{
  "num_hidden_layers": 8,
  "hidden_size": 640,
  "num_attention_heads": 5,
  "num_key_value_heads": 1,
  "head_dim": 128,
  "intermediate_size": 1728,
  "vocab_size": 50257,
  "hidden_act": "swiglu",
  "norm": "rmsnorm",
  "norm_place": "pre",
  "norm_eps": 1e-06,
  "positions": "rope",
  "rope_theta": 2420.0,
  "rope_fraction": 1.0,
  "qk_norm": false,
  "attn_scale": 0.0884,
  "bias": "none",
  "tie_word_embeddings": true,
  "parallel_block": false,
  "init": "uniform",
  "init_std_qkv": 0.0145,
  "init_std_o": 0.00364,
  "init_std_up": 0.0145,
  "init_std_down": 0.00364,
  "optimizer": "adam_variant",
  "learning_rate": 0.000591,
  "beta1": 0.9,
  "weight_decay": 0.41,
  "lr_head": 0.00661,
  "warmup_steps": 420,
  "schedule": "wsd",
  "decay_fraction": 0.828,
  "decay_shape": "linear",
  "final_lr_fraction": 0.1,
  "batch_tokens": 65536,
  "max_seq_len": 1024,
  "doc_mask": true,
  "train_tokens": 532800000,
  "max_steps": 8130,
  "dataset": "wikipedia_en"
}
MLP neurons of a small language model. Each row is named by its layer, matrix (gate and up: input weights) and neuron, and shows model dimensions 496-591. Each number is 128 + 32 x the weight over its row's rms, rounded and kept within 0 to 255. A neuron's up and down rows have the sign that makes its largest values positive.
Before each neuron's rows, "fires on" lists the tokens most often at its 100 highest values on Wikipedia text that the model never trained on.

fires on: " ", " had", "ing", " Peak"
L5.gate1287 [128 165 136 152 185 180 110 142 132 192 146 152 136 110 150 155 144 130 126 144 141 109 130 107 145 108 150 176 133 158 144  88 151  98 115 146 115  92  90 137 154 105 128 166 108 101 111 159  98 160  87  98 117 107 177 136 143  84 226  86 150 122 104 120 140 137 112 153 162 116 121 141 133 101 161 104 150 123 133 149 118 210 129  81 144 146 123 149 183 194 128 152 120 233 126 125]
L5.up1287 [122  83  80 180 132 161 152 137 176 105 114 107  71 124 132 107 174 139 123 151 145 124 116 148  88 164 125 135  95 157  99 153 189 105 146  95  98 123 117 122 100  66 147  76 163 120  83 138 111 143 157  99  94 109 120 189 101 147 143 133 127 100 163 144  98 168 139 108 169 132 122 119 175 124 161 155 127 108 149 141 148 149 163 104 110 135 113 150  93 164 167 173  86  92 105 110]

fires on: " which", " It", " that", " fish"
L5.gate632 [123 126  73 173 134  98 143 218  92  88 118  87 103 148  93 110 155 144 150 142 147 173 153 159 178 141 116 148 118  83  84 146 129 123 186 147  76 113 189 137 158 153 118 137 141 108 138 130 163  97 138 137 154 168 134 119 143 124  96 156 140  78 134  96 141 100  99 141 135  79  95  84 148  56 119 137 117 121 151 160 175  63 137 137 152 159 111 107 154 106  99 118 134 138  54 126]
L5.up632 [151 115 138 178 137 136 155 130 195 105 138 176 194 123 123 189 106  92 107 124 169 141  88 160 120 127  93 161  79  66 106  95 144 128 113 104 170 171  69  65 123 119 167 158 140 123 145 158 156 115  97 155 107 149 113 115 115 124 158 170 154 192 119  82 114 137 130 135  60 150 124 120 176 102 122 112  95  92 105  90 164  96 160 109 126 170 156 198 124  94 138  97  60 125  67 158]

fires on: "1", ".", " ", " |", " listing", " Title"
L5.gate1313 [183 181 130 102 130 190 161 133 112 132 121 117 175 101 137  90 160  65  97 149  97  93 127 148  91  88  76 157 114 136 121  95 149 118  46 105  81 150 173 165 103 127 109  89 135 134 162  78 103 175 104 209 113 131 129 160 124 106 136 143  73 116 141 123 128 104 138 177 168 158 151 157  94 104 171 189  85 131 110  51 114 173 189  93 193 139  89 135 136 195 128 121 133  84 101 190]
L5.up1313 [107 115 142 183  66 135 125 139 141 151 153 192 179  73 118 152  91 145 111 109 126  98 127 100 113 176 134 118  95 147  98 113  76 118 124 124  84 138  88 187 155 132 130 161 153 121 160 136 106  81 138 127 153 148 128 109 145  59 119 172 117 142 172  19 127 133  66  94 160 111 148 152 168 165 148  62 122 125 111 104 159 180 146 123 195 150 147 145  90 116 148 101  98 101  45 112]

fires on: " of", " to", " hold", "ec"
L5.gate582 [132  69 128 134 190 175 129 142  79 125 120 104 112 136  84 126 147 129 187  77 165 127 136 161 156  60 147 147 159 142  49 105 145 106  88 211  37 179  95 111 164 176 142 147 163 160 123  99  79 116 119  85 146 151 130 143 168 149 159 107  91 109 136 137 175  97 172  59 112 110 159 136 100 125  88 166 154 100  93 104 155  96 123 157 170 121 116 172 164 136 144 134 103 167 153 177]
L5.up582 [109  63 104 147 135  61  99 146 137 130  98 119  84 133 148 165 125 131 105 131 137 140 129 147 183 101  91 119 110 126  40  77 116 113 137 154 102 135 146 123  88 177 188 103 138 153 170 122 100 128 115  98 160 135 160 118 160 146 156 113 101 129 113 143 103  79 134 147 162 110 143  94 116  88 114  66 115  99 110 101 145 125 154 133 132 132 120  83 175 140 113 105 110  75 148 183]

fires on: " was", " is", ",", ".", ":"
L5.gate1491 [105 102  65  95 175  98 187 137 190 114 152 114 123  86 106 132 146  89 132 115 128 131 101 121 164 160 126 127 218  92 111  90 133 101 137 146 144 179 102  99  89 122 133 199 156 120 129 108 155 112 165 139  70 108  90  84 153  87 160 144 150 106  81  89 160 104 111 153 117 100 141 149 122 113 111  79  96  75 121  80 103 121 144 138 179 125  87 114 147 119 146 128 120 145  86 132]
L5.up1491 [131 141 206 101 131  53 151 153  63  97 123 141 115 145 145 144 167 155 150  83 120 139 138 176 129 131 151  69 155 122 141 119 156 114 118 158  97  99 105 128 103 125 103 118 110  94 133 102 172 144  86 112 175  95 141 178 161 122 121 144  30 113 144 124 131 113 108 128 100 123 133 161 101 124  73  79 172 191 160 153 165 100 173 166 125 109  57 122 116  98 120 106 206 147 186 130]

fires on: " to", " in"
L5.gate461 [165 183 103 138 157 139 168 110  72 157 147 133 134 105 103 157 137 162 186 132 109 137 191 152 194 109 128  96 215 124  88 122 139  87 162 143 126 149 162 125  94  85 107 108 133  94 118 105 120  80 139 111 113 153 156 159  80 151 179 107  94 183 146 114 108 131 121 103 153  97 128 154 165  70 124 184 179  80 117  85  81  83 120 133 134 141 144 143 119 117 135 186 158  92 116 143]
L5.up461 [114  71  96 145 129  84 140 100  73 118 128 151 138 161 120 109 147 174 145 139  91 155 119 118 127  55 151 111 119 150 176 155 148 103 106 136  97  71 127 122 195 171 186 103 190 106 181 133 124 150  57 131 170 133 144 179 127 148 130 133 170 177 131 140 115 170 104 123 107 161 207 133  83 148 136 139 107  91 110 124 129 123 103  79  97 108 137 126 146 118 115  87 182 132 168 154]

fires on: " in", ".", "|"
L5.gate1727 [117  93 138  76 164 128 113 145  87  83 150 101 179 103 162 184 101 130 128 147  70 154 150 118 188 130 145 149 182 113 129  54 155  87 108 141 165 126 160 163 117 112 118 126 132 160 111 106 133 110  81 141 156 183 122 157 110 174 147 136 194 159 138 150 118 124  91  66  80 184  72 117 126  72  61 139 102 120 132  55  75 143 130 150 173 172 115 114 171 107 106 206 158 139 128 150]
L5.up1727 [194  86 104 151 139 111 128 172 124 154 170 120 215  76 120 138  95 122 163  80 112 152 112 144 145 127  85 143 165  99 139 117 166 178  84 160  81  72 135 105 114 109  83 148 109 118 138 164 176  61  97 125 194 106 162  50 102 128 118 185 117  94 138 106 123  99 151 120  75  99 147 124 120 161 105 120 136 158 130 163 186 148 154  89  75 147 144  96  61 148 104 107  96 120 116 137]

fires on: " ", " May"
L5.gate1273 [115 161  80  85 136 206 107 168  84 136 124 144 164 111 183 110 133 180 102  80 103 153 114 111 161 127 154 146 180 136  87 109 145  65 133 137 150 131 164 110 115  86 160 101 135 112 131  87 121 128 214 126 154 232 130 105 124 125 152 111 106 175  97 129 162 103  91 143 128 108 133 112 173 160 133 102 149 157 148 107  95 125  73 141 180 159 143 179 167 164 108 167 109 130 152 141]
L5.up1273 [144 213  80 172 146 159 159 151 100 174 152 108  52 113  83 123 141 125 179 107 164 133 148 121 116  84 107 128  87 162 134 163 120 120 146 144 137 106 165 155 117 132 222 148 137 134 161 102  79 161 144  93 112 158 121 163 108 126 144 131 155  92 160 140  98  99 105 116 140 125 122 116 149 102 105 141 138 151  91 176 157 122 170  95  80 116 103 140 133 131  90 167  68 102  96 127]

fires on: " ", "z", " his"
L5.gate1528 [147 155 156  45 133 139 193 131  77 115 145  77 146  88 121 149 162 158 144 134 149 166 157 143 178 128 142 132 153  68 123 109 136 113 162 192 146 182 154 150 162 156 124 155 138 109 172 132  79 102  95  62 115 159  69 141  99 125 171 163 103 156 109 127 129  85  68 115 106 100 132 173  98 152 126 109 157 173 110 101 131  78 132 125 115 159 111 117 117 143 101 128 166  81  90 143]
L5.up1528 [109 162 127 108 104  97 117 119 132 104 140 160 137 135 163 127  86 174 110  93 161 221 127 165  60 126 143 161 110 206 146  85 100 160 134 130 124 119 124 154 117 116 141 106 121  75 156  78  76 167 142 146 154 179 104 161  91 116  92 114 131 150 141 116 126  71  50 137  96  97  94  88 105  98 118 148 175 221 100 139 139 149 151 111 119 117  77  98  97 174 172 131 127  93 154 157]

fires on: "The", " The", ":", " (", ";", "1"
L5.gate966 [109 143  91  88 115 162 158 136 115 139 205 117 144 131  97 128 150 112 147  99  85 133  63 144 208 167 174 145 147 147 128 117  91 179 101 161  83  83 151 135 153  94 129 168 133 111 185 168 174  81  93 144 173 106  87  98 140 124 185 175 185 154 116 159 143 130 131 109 112  78 150 135 148 119 151 133 120 138 151 122 123 148 101 138  80  95 134 102 136 133 152 142 136  95 147 129]
L5.up966 [124 135 131 144 146 106 114 107 123 139 165 130 100 120 176  64 136 137  94  57 141 157 156 181 103 150 133 170 191 149 131 139  90 131 103  63 154 110 102 123 131 136 117 118 186  91 150 113 135 104 201  90 137 135 102 118 176  84  62 134 156 136 141  96 150  87  68 135 190 163 139 165 134 104 103  85  94 158 192 183 158 149 130  90 110 137 109 188 107 101  68  88 101 113 177 143]

fires on: " who", " which", " It", " it", " He", " he"
L5.gate1360 [110 149 118 154 139 144 137 104  90 117 103 101 100 122 171 165 166 162 182  67 117 113 109 120 148 192 141 177 133  59 118 102  60 137 109 109 134 162 171 130 140 129 164 148 119 190 149 119  62 116 120 155 111 166  84 212 165 107 157  86 122 147 137 120 112 159 101 121 132 122 127  62 164 112  77 167 144 132 161 147 193 142 144 136 116 129  98 141 186 120 146 112  88 154 181 197]
L5.up1360 [153 146 155 100 106 201 207 137 149 125 114 109 146 120 135 123 153 148  71 126 144 186 116 140 156  97 114 178 134 116 176 154 177 108 150 132 126 159 164 125 154 140 162 158 174 156 109  67 131 149  76 175 142 119 138  85 142 186 123  86  95 131 131 149 159 149 120 150 111  96  53 136 134 154 150  99 118 116  71 205 125  88 127  65 187 125 106 146 140 175 171 142 140 154 132 107]

fires on: ".", " |"
L5.gate504 [106 164 154 142 117 147 152 146 153 162 103 187 139 133 116 157 141  74  39 141  95 144 136 144  87 203 103 145  90 130 165 130 168 169 146  96 101 173 152 130 115 127 125 153 172 122 150 128 127 152 100 172  98  72 105  71 140 102 144 142 194 100 160 125  68 142 160 122 215 153 120 150 140 134 125 135 147 176 155 133  88 101  95 169 128  93 104 172 130 132  96 111 154  95 110 150]
L5.up504 [ 75 154 131  94 100 132 131 152 132 163  93 135  92  88  86 105 108 158 122 138 130 135 106 155 126 182 127 164 160 139 170  79 141 125 120 150 112 115 155 132 132 145 124 142 133 117 122 112 131 119  87 149 162 129 108 119 139 136 145  92 152 102 114 115 179 124 178 119 165 172  57 157 132 170 154  90  82 127 101 146 142 146 180 119 114 159 120 153  96 135 125 173 154 174  96 113]

fires on: " ", " |\n", "1", "ir"
L5.gate118 [148 107 127 116 130 172 170 172 114 105 159 105  76 189 145 118 150  76 165 112  74 147 179  51 107 140 143 110 151  86 160 159 152 136 103 105 149 111 182 121 134 165 147 109 160 175  73 138 139 105 154 143 151  82  69 144 115 144  97  86 131 109  78 144 182 136 115 147  80 100 125 133  83 102  17 159 148  96 123  92 131 185 170 138 143 143  84 166 159 148  99 123 124 141 126 117]
L5.up118 [102 118  99 111 202 124 151  92  88 136  75 196 123 171 135 127 141 126  96 126 129  95 121 121 154  75 140 116 151  84 162 107 173 220  97 131 163 152 108 125 173 175 164 144 117 144  65 121 149 104 100 147  89 144 149 125 114 155 118  94 113  70 164 116  83 149 123 151 201 115  92 132 171 138 123 145 149 135 104  89 138 149 137 160 143 116 133  86 125 157 119 111 114 172  89 102]

fires on: ",", " was"
L5.gate853 [122 111 154 148 193  66 165 137 183 121 112 144 159 109 125 193 173 145 114  89 143 122 129 171 172 139 143 151 177  78 176  85 134 144 167 140 149 134 120 143 128 178 167 180 195 149 113  91 155 119 110  88  86 106 120 136 109 119 185 184 162 103 156 104 167 128 149 110 172 105  92 156 137  78 103 103 130 103 137 163 128 150 125 121 126 163  87  93 162 130 107 188 158 160 166 179]
L5.up853 [ 96 164 113 148 116  42 219 136 100 105 139  96 118 131 152 144  98 199 111  98 128 148 140 178 144  84  99 106 141 205 140  92 139  98 133 144 117 159 159 125 107 131 142 157 137  44 107 136 179 143 132  62 179 104 139  72  78 141 128 188 178 142 158 174 122 119 152 111 128 112 100  95 175 144 159  87 138  96 160 176 138 137 161 124  82 143 137  91  84 161 186  91 169 152 125 149]

fires on: "2", " ", "5", "3", "4", "1"
L5.gate649 [116 143  93 133 142 134 152 143 131 156 141 119 168 120 103 134 156 129 115  91 137   1  94 107 130 134 166 137  70 144  91  92 141 120  98 111  94 162 129 172 176 134 126  94 193 108  89  88  84 174 128  76 119 189  84 162  96 125 141 106 150 171 145 160 187 115  73 156 107 184 149 108 114 108 119 142 142 101 129 163  77 161  57 100 169  46  83 153 116 123 133 151  95 114 136 136]
L5.up649 [169 151 152 190 167 119  87 107 120 114 118 113 124  59 141 113 191 149 133  72 136 127  75 116 101  92  95 174  94 134 141 139 147 179 112 192 135  57 142 106 121 132 161  73  97  83 131 124 133 113  94 141  87 117 138 112 158 162 189 121 126 137 111 113 114 107 130 132  68 112  94 111 154 158 149 154 152  88 101 134  84 178 153  85  76 159 107 120 120 167 174 141 100 122 144 100]

fires on: " ", " term", "1", " the", " that"
L5.gate700 [101 173 115  91 104 139 115 181  64  98 147 124 133 143 199  77 147 181  78 152 105 143 138 117  98 139 122 140 149 129 138 109 121 127 115 107 159 107 137 153 143 104 130 155 142 134 175  85  90 152 160 152 111 157 117 123 135 145 101 143  90 114 126 124  73 113 135  72 157 183  91 120 126 107 156 139 109  64 146 147  96 125 138  92 107 115  77 124 124 147 160 199  93  68  67 154]
L5.up700 [119 137 106 165 155 116 171 141 140 123  91  77 125  67  93  65 104 133 148 143 148  80 105 108 203 179 104 166  99 120  72 128 158 103 117 113 114 134 133 149 119 112 104 135 161 114 189  49 100  88  72 105 122 158 137  99 112 114 151 137 167 123 130 113 178 188 110  89 154 150 112 156 137 168 125 116 122  92  43  88  93 199 175  86 165  87 145 114 118 163 102 184 149  81 122 140]

fires on: " |", " ", ":", ";"
L5.gate1571 [140 156 131 156 104 149 139 125 162 150  97 121 115 103 161 121 153 189 115 164 125 185 116 141 145 117 114  90 156 168 149 122 158 152 165 154 112 152 170 164 148  87 128 109 151  92 145  66 151  89 150 199 161 127  90 130  94 148 152 127 164 122 112  86 137 123 100  90  83 132 119 154  81 150 155 109 102  74 177 169 141 137 157 161 186 127 153 159  81 184 107 155 105 122 102 116]
L5.up1571 [149  99 168 125  90 136  93 105 130 142 110 124 131 144 165 159  59  93  87 118 104 113 140 118 148 156 113 104 115 170 107 154 168 153 148  94 171 207 107 119 109 113 105 106 176 115 103 114 150 180 161 123  99 212  99  83 190  70 179 167 151 208 153  91 143 144 146 119 119 130 154  67 119 160 187 126 126 152 126 139 149 182 182 108 103  93 145 113 125 148 160 131  83  89 165 164]

fires on: " ", " |\n", " |", " A"
L5.gate1611 [ 74 151 116  97 156 168 157 154 192  94 177 184 179 148 160 116 172 124 182 140  53 119 139  60 136 101 159 170  89 141 129 135 176 160 151 142 105 128 159 217 142  74  87  56 152 120 122 126  51 127  94 157 123 124 119 195 162 134 135 111 123 123  93  72 147 114 109 134 117  87 151  89 163 138 132 157 119 105 175 124 116 178 185  93 155 146 119 132 114 109 124 165 164 105 124 116]
L5.up1611 [132  89 147 115 164 127  97 175 154 171 146 124  97 106 103 160 114 145  66  73 102  90 130  82 115 104 143 132 138 147  72 135 131 158  79 199 133 132 150  99 178 116 114 101 187 138 168 123 157 111 108  89 168  85  73 169 125 106 123 162 134  96 192 121  82 106 156 142 113  69 138 108 106 126 148 103 113  90 142  49 111 191 138 109 138 128 139 141 101 153 116 173 115 142 134 153]

fires on: " was", " were", " is", " are", ":", " "
L5.gate33 [ 86 151 180 131  75  91 122 123 132 144 150 123 127 132 125 143 160 115 139  26 101 119 143 123 132 144 145  84 130 169 101 176 130 134 100  94 162 116  66 113 124 166 145 150 133 105 147  84 124 111 113 123 109 101  79 180 104 114 172 152 140 118 160 137 148  50 100  66  50  85 122 174 128 132 145 121 127  99 128 115 128 151 157 147 102  93 120 128 137 157 106 160 172  57  86 172]
L5.up33 [ 78 122 118 135 155 177 181  85  85 158  62 147 121 114 118 125 170 168 126  94  87 115  66 158 129 158 146 131 111 142 112 153 110 102 136 166 117 106  49  84 151  72 122 121 154 147 155 166 115 103  93  29  81 177 187  86  58  91  95 147 106 138 179 110 156  54  47 124 145  82 169 148  71 112 129  67 128 104 139 181 129  75 172  58 187 186 150 103 172 120 121 152 135 139  82 151]

fires on: " of", " was", " which"
L5.gate988 [105 188 142 116 121 122 189 123 173 111 143  84 114 129  75 151 147 123 159  95 130 139  99 154 113  83 150 138  95 136 153 126 148 100  97 124 107  99 120 130 146  55 170 157  85 117 142 195 154 209 104  59 103 106 123  90 148 120 127 152 134  88 117 153 145 114  93 109  96  90 150 155 176  84 120  89 112 140 169 110 121  89 115 178 144 154 144  93 171 139 143  96  90 144  78 171]
L5.up988 [147 122 145 159 116 139 109 100 119 131 166  74 124 129 132 160 175 158 125  87 159 126  82 131 123 139 107  86 170 151 118 148  88 103 100 185  58 134  72 146 127 131  93  69 118 109  85 178 170 143 156 117 179 144  98 110 139  55 121 131 158 108 215 125 130 159  96  88 148  96 157 120 138 152 138  56 132 114 124 162 149 103 142 169 129 131  99 120 118  84 143 113  95  96 141  93]

fires on: " was", " been", " received"
L5.gate1435 [117 155 161 140 111 105 123 135 136  95 209 109 163  92 141 177 121  98 107  82 111 124 102 168 143 139 160 142 100 130 125  98 112  98 117 168 168 215 137 131 163 110 108 130 109  92  91 138 112 130 107 116 165  98 164  82 135  32  98 170  98 131 156 193 112  86 116 116 141 137 192 118 112 131 134 100 150 143 147  67 151 128 125 137 154 105 132 118 153 174 171  64 181 131 185 155]
L5.up1435 [121 121 153 104  45  98  42 127 122 118 167 125 142 163 153  78 128 119 143 141 145 141  48 123 130 117 110 162 153 122 170 127 141 120 147 120 123  98 117 134 138 186 191 119 133  87  90 100 166 147  79 146 146  97 115 119  76 138 124 119  87 140 175 192  71 146 136  81 118 121 128 154 147 198 151 139 129  93 111 105 124 124 110  84  78 132 154 108 119  75 142  66 153 118 140 111]

fires on: " −", ".", " +", " |"
L5.gate1467 [162 166 111 192 189 184 183 145  99 139 105 113 131 125 144 112 172 130  98 117 134  86  83 115 164 112 128  85 133 106 113  65 146 140 179  55  83 138 154 148 102 171 138 129 189 124 176 163  77 100 112 135  95 111 116 148 140 126 109 142 104  93 105 160  99 149 100 147 141 118  88  74 151 129 107 120 116 168 176  53 161 116  89 117 147 154 141 193 132 103 108 120 134 100 182 144]
L5.up1467 [110 160 115  83 104 170 111 115 179  97 167 141 138  91 158  67 142 139 126 151 121 108 103  93 117  99 149 159 133 187 177  77 112 152  74 131 169 143 105 120 117 161 152 146 111  91 123 101 110 162 151  92 118 145  85 135  85 123 167 127 102 108 109 115 118 135 100 135 111 122 100 138 105 148 126 100 166 159 165 120 104 132 118 160 184 134 174 160  86 185 115 166 124 155 155 106]

fires on: " ", ")", ",", "0", "2"
L5.gate237 [104  96 121  99 130 154 176 167 100 152 183  44 114 154 138 139 201 103 135  89  76 136 128 135 123 147 126 134 147  88 131  93 155 125 177 132 107 151 103 161 142 124 145 158 158  86 130  96 109 121 122  59 100 184 112 144 167 159 148 115 179 132 132 170 143 116  84  76 136 144  14 134 120 139 123 141 120 107 119 124 136 108  79 124 121  90 124 116 154 112 157 113 111 117  54 179]
L5.up237 [103 144  75 143 131 109 151 149 139  96 143 133  68  84 136 170 131 182 118  99 100 174 144 171 116 129 140 140 173 153 132 138 120  97 123 146 137 174  90 159 100 174  88 118 196  74 142  71 133 137 236 163 145 121 103 152  92 157 115 137 159 157 108  97 156 118 129  60 187  95 140  46 146 154 124 169 125 109 139 116 144  51 166 157 109 140  94 150  85 158 115 104  64  82 169 172]

fires on: " |", ")", ".", "th", "-", " |\n"
L5.gate1211 [145 173 101 197 131 182 167 142 124 105 115 118 146 137  99 125 177 170 143 128  96  94 173  52 100 139 137 152 179 151 118  88 134 109  97 125  93 119 157 124 122 136 147 130 104 123 123 166  92 131 101 141 153 134 138 165 147 165 140 118 155  66 159 103 122 157 140 171 157 106 189 131 147 116 114 102 141 114 110 122 132 129 132 155 137 119 129 142 159 148 128 126 144 186 110 154]
L5.up1211 [ 99 108  37 108 151 139 109 140 154 115 140 123 129 131 137 125  58 137  90 111  43 150 133 134 138 164 122 153 134  79 147 133 150 102 126 160 134 113 163 157 138 123  98 130 121 158  72 133 120 140  88 172 127 125 141 180 145  58 194 137 126 175 141  50 147 138 133 126 168  80 128 112 123 111 122 147 107 111 141  56  72  74 157  90 128 181 112 112 144 110  40 155 184  89 123 109]

fires on: " was", "jan", "ov", "os", "an"
L5.gate328 [132 115 147 137 188 132  81 180  84  81 184  75 160 137 145 105 101  81 130  72  95 120 140 162 175 144 123 123 121 150 154 132 131 117 156 143 138 121 152 105 142 117  76  78 119 134 117 105 154 168  97 101 158 127 109 122 161 131 166  65 177 181 145 118 171 133 150 110 117  95 189 112 138 137 113 122 117 109 110  98 143 109 139 153 110 184 147 121 123 159  61 166 142 123 162  77]
L5.up328 [115  98 154 197 113 104 174 107 110  80 149 160 109 124 101 138 147 193 137 139 112 163 180  46 158 178 115  61 206 114 121  97 191 202 130 107 216  84  75  81 153 155 166 106  84 144 105 124 148 155 127  60 117 141 147 169 128 140 125 157 170 133 170 147 133 129 146 137  77 114 166 103 180  31 151  65 121  33 132 103 123  78 142 110 106 147 124 112 129 144 112 127 173 100 100 143]

fires on: " was", " is", " be", " been", " place"
L5.gate912 [ 86 172 116 155  88  76 130 100 145 171 105 142 145 157  65 104 106 188 146 116 153 177 105 203 159 112 140 152  95 140 121  88 158 157  53 132  95 176 168 109 141 144 154  80 133 172 140 108 109 104 145  91 109  75 118 127 117  98 135 153 113  92 136 113 218 121 112 112 104 119 133  90 155  85 153 176 136  95 144 138 152 138 168 110 140 104 148 166 156 156 157  82 107 150 126 133]
L5.up912 [122  64 131  98 103 132 138 127 118 136 115  81 141 102 125 147 130 148 120  87 101  73 112 140 108 168 144  90 103 123  72 110 120 146 168 191  97 193 141  97 153 127 125  77 144 150 136 157 139 100 137 157  60 119  95 100 100 135 165 116 148 123 133  90 125 128 101 144 111  84 152 130  90  99  93 105 129 154 127 163 116 121 122 137 172 129  79 103 149 106 117  86 100 107 101 116]

fires on: " |\n"
L5.gate315 [110 102 114  95 134 103 110 121  99 121 142 107  79 109 105 132 147 157 114 137 143  89 161 129  97 105 158  98 133  64 109 113 154 105 110  92 116 176 148 105 144 159 212 157 158 122  75 155 110 169 117  69  59 124 143 119 152 101 124 177 183  41 139 122 201 133 103 152 141 120 118 173 103 133  83 207  95 116 144  80 121 115 131 144  56  95 133 120 155 119 110 148 120 126 146 128]
L5.up315 [144 124 141 167 158 148 116 110 127 144 115 103 132 132 137  73 131  73 139  88  96 141 137 131 116 100 136  89 168 138  88 138 115 100 153 124  94 131 115 103 130 144  97 130 134 121  72 107 102 113 102 168 120 122 132 132  91  95 144 118 117  93 147 142 121 140 110 155 159 154 194 116 108 127  99 153 131  98 130 130 111 152 184 190 169 147 164 140 187 159 104 102 182 159 100 105]

fires on: " is", " was", " were", " of", " be"
L5.gate1131 [165 113 137 119 134 133 163 131 151  80 176  91 152 135 113 163 140 161  97 101  72  91 112  95 120 133 151 129 126 165 152 108 136 165  53 235 117 133  98 146 149 178 127 123 126 115  83 133 114 102 171  38 147 104 137 127 165  94 135 159 139 118 170 125 117 125  55 112  62 103 142 140 107 104  85 111 105  84 129 127 131 167 146 153 130 108 143  85  88 147 125 150  84 136 109 186]
L5.up1131 [137 146 132 166  85 146 154 146 117 180 118  50 121 147 107 144 112 142 116 165 121  93  76  84 100 116 137 127  94  83 162 110 162 136 126  78 104 126  87 153 125 120 122  70 104 195 109  46 172 183  78  95  75 113 149 123  94 129 143 136 110 193 102 172 147  99  92 133 100 163 131 144 181 107 108 114 131  85  83 146 101 105 139 113 151 136  73 121 109 149 192 162 144 188 142 141]

fires on: " to", " set", " which", " that"
L5.gate530 [ 97 126 141  98  71 129 103  70  59 101  71  73 104 177 166  72 143 137 149 140 115  68 105 101 107 130 175 136  76 124 158  93 146  99  94 146  94 178 164 154 133 104 192 169  90  82  99  85 128 107 120 102 108 153 161 100 138 139 135  87 131 129 165 112 149 161 130  64 149 143  95  84 214 104 146 162 142 130 108 130  96  64 149  84 148  65  93 147 161 153 172  93 139  74 104 145]
L5.up530 [125 141 105 181 139 165 193 131 148 172 148 144  97  59 159 184 165 125 108 167 131 145 113 140 130 119  85 118 131 118 136 135  71 165 107 130  92 116 140  85 140 157 158 154 117  68  90 158  88 102 143  90  87  96 169 120 132 107 131 130 159 145 104  94  67 182 175 115  52 174 117 121 156  74 117 212 149 102  70  61 188 127 137  79 129 144 129 154 140 149 134 130  78 145 175 147]

fires on: "-", "1", ".", ").", ":"
L5.gate723 [121 194  91 149 136 146 145 114  99 104 184 127 161  76 134 139 146  99 123  76 113 107 119  63 123 132 126 147 139 118  71 109 174 166  81 175  83 132 115 188 183 113 103  60 164 124 149 127 142 141  90 179 108 132 154 140 111 162 195 134 110 146 144 113 121 134 164 164 152 147 151 119 120  98 138 184 137 141 142  55 123 213 115 110 127  94 123  66 131 169 140 148 155  77 131 139]
L5.up723 [112 179 110 139 150 162 132 120 126 136 124 152 152  76 111 132 195 107 174 149 109 129 123 122 111 165 106 140 133 144 140  96 160 117 167 145 101 167  89 149 133 117 130  97 136 135 130 126 113 142 126 129 115 157 103  70 115 158 130 150  98 181 134 124  69 114 107 113 106 129  55 107 170 125 117  98 106 123 184 141 132 137 111 182 178 144  87 141 145 131 123  94 101 131 129 202]

fires on: " ", " |", " was"
L5.gate1661 [141  81  79  80 150 110 125 113 130 108 198 120 194  96 157  62  81 153 117  71  85 111 192 109 119 108 129 162 152 111 138 146 154  75 148 175 139 141 138 160  88 137 124 108 203 111 134 117 114 114 165  83 175 134 179 124 133 176  98 151 125 156  58 141 148 125 160 120 118  95 218 113  99  90  98 100  98 120 151 144 113 126  90 146 148 164 130 157 112 134 137 173 138  72 186 135]
L5.up1661 [126 110 110 150 105 123 187 130  83 109  99 106 139 177 198 117 131 124 177 149 147 186 146 128 122  83 123 182 173 126  74 116 128  96 139 165 148 174 119 144 103 132 209  77 126  53  85 117 122 132  91 141  94 141 141 175 125 139  42 104 142  91 212  64 163 144 168 152 146 165  78  69 176  99 144 181 156 107 158  98 227 178 152 112  98 137 112 118 118 165 128 143  98  87 150 134]

fires on: " in", " who", " which", " following", "D"
L5.gate1021 [132 178 113 138 164 143 131 129 156  76 142 138 174 117 159 128 153 141 176 108  67  28 129 111 114 154 139 180 145 106 141 133 146 114 100 162 101 110 111 131 132 124 163 164  87 184 138 130  73 148  50 162  99 120 134 110  78 184  96 110 134 135 116  89 133 133 101 118 118  67 101 114 175 145 100 123 103 149  92 172 120 123 137  95 158 113 112 108 177 136 134 119  99 130 146 168]
L5.up1021 [103 126  92  85 111 111 124 153 126 132  87 170  68 159  95 130 147  65 168  68 152 145 113 154 118 131 142 200 116 161 130 186 128  80 123 173 120 143 150 146 171 134 138 147 184 122 126 173 183 156  61 121 138  95 157  70 138 122 128 103 129 156  97 172 164 130  87 156 138 106 149 118  85  84 161 137 117 117  92  78 101 136 129  66 141  95 121 164 141 101 137  76 131  85 181 176]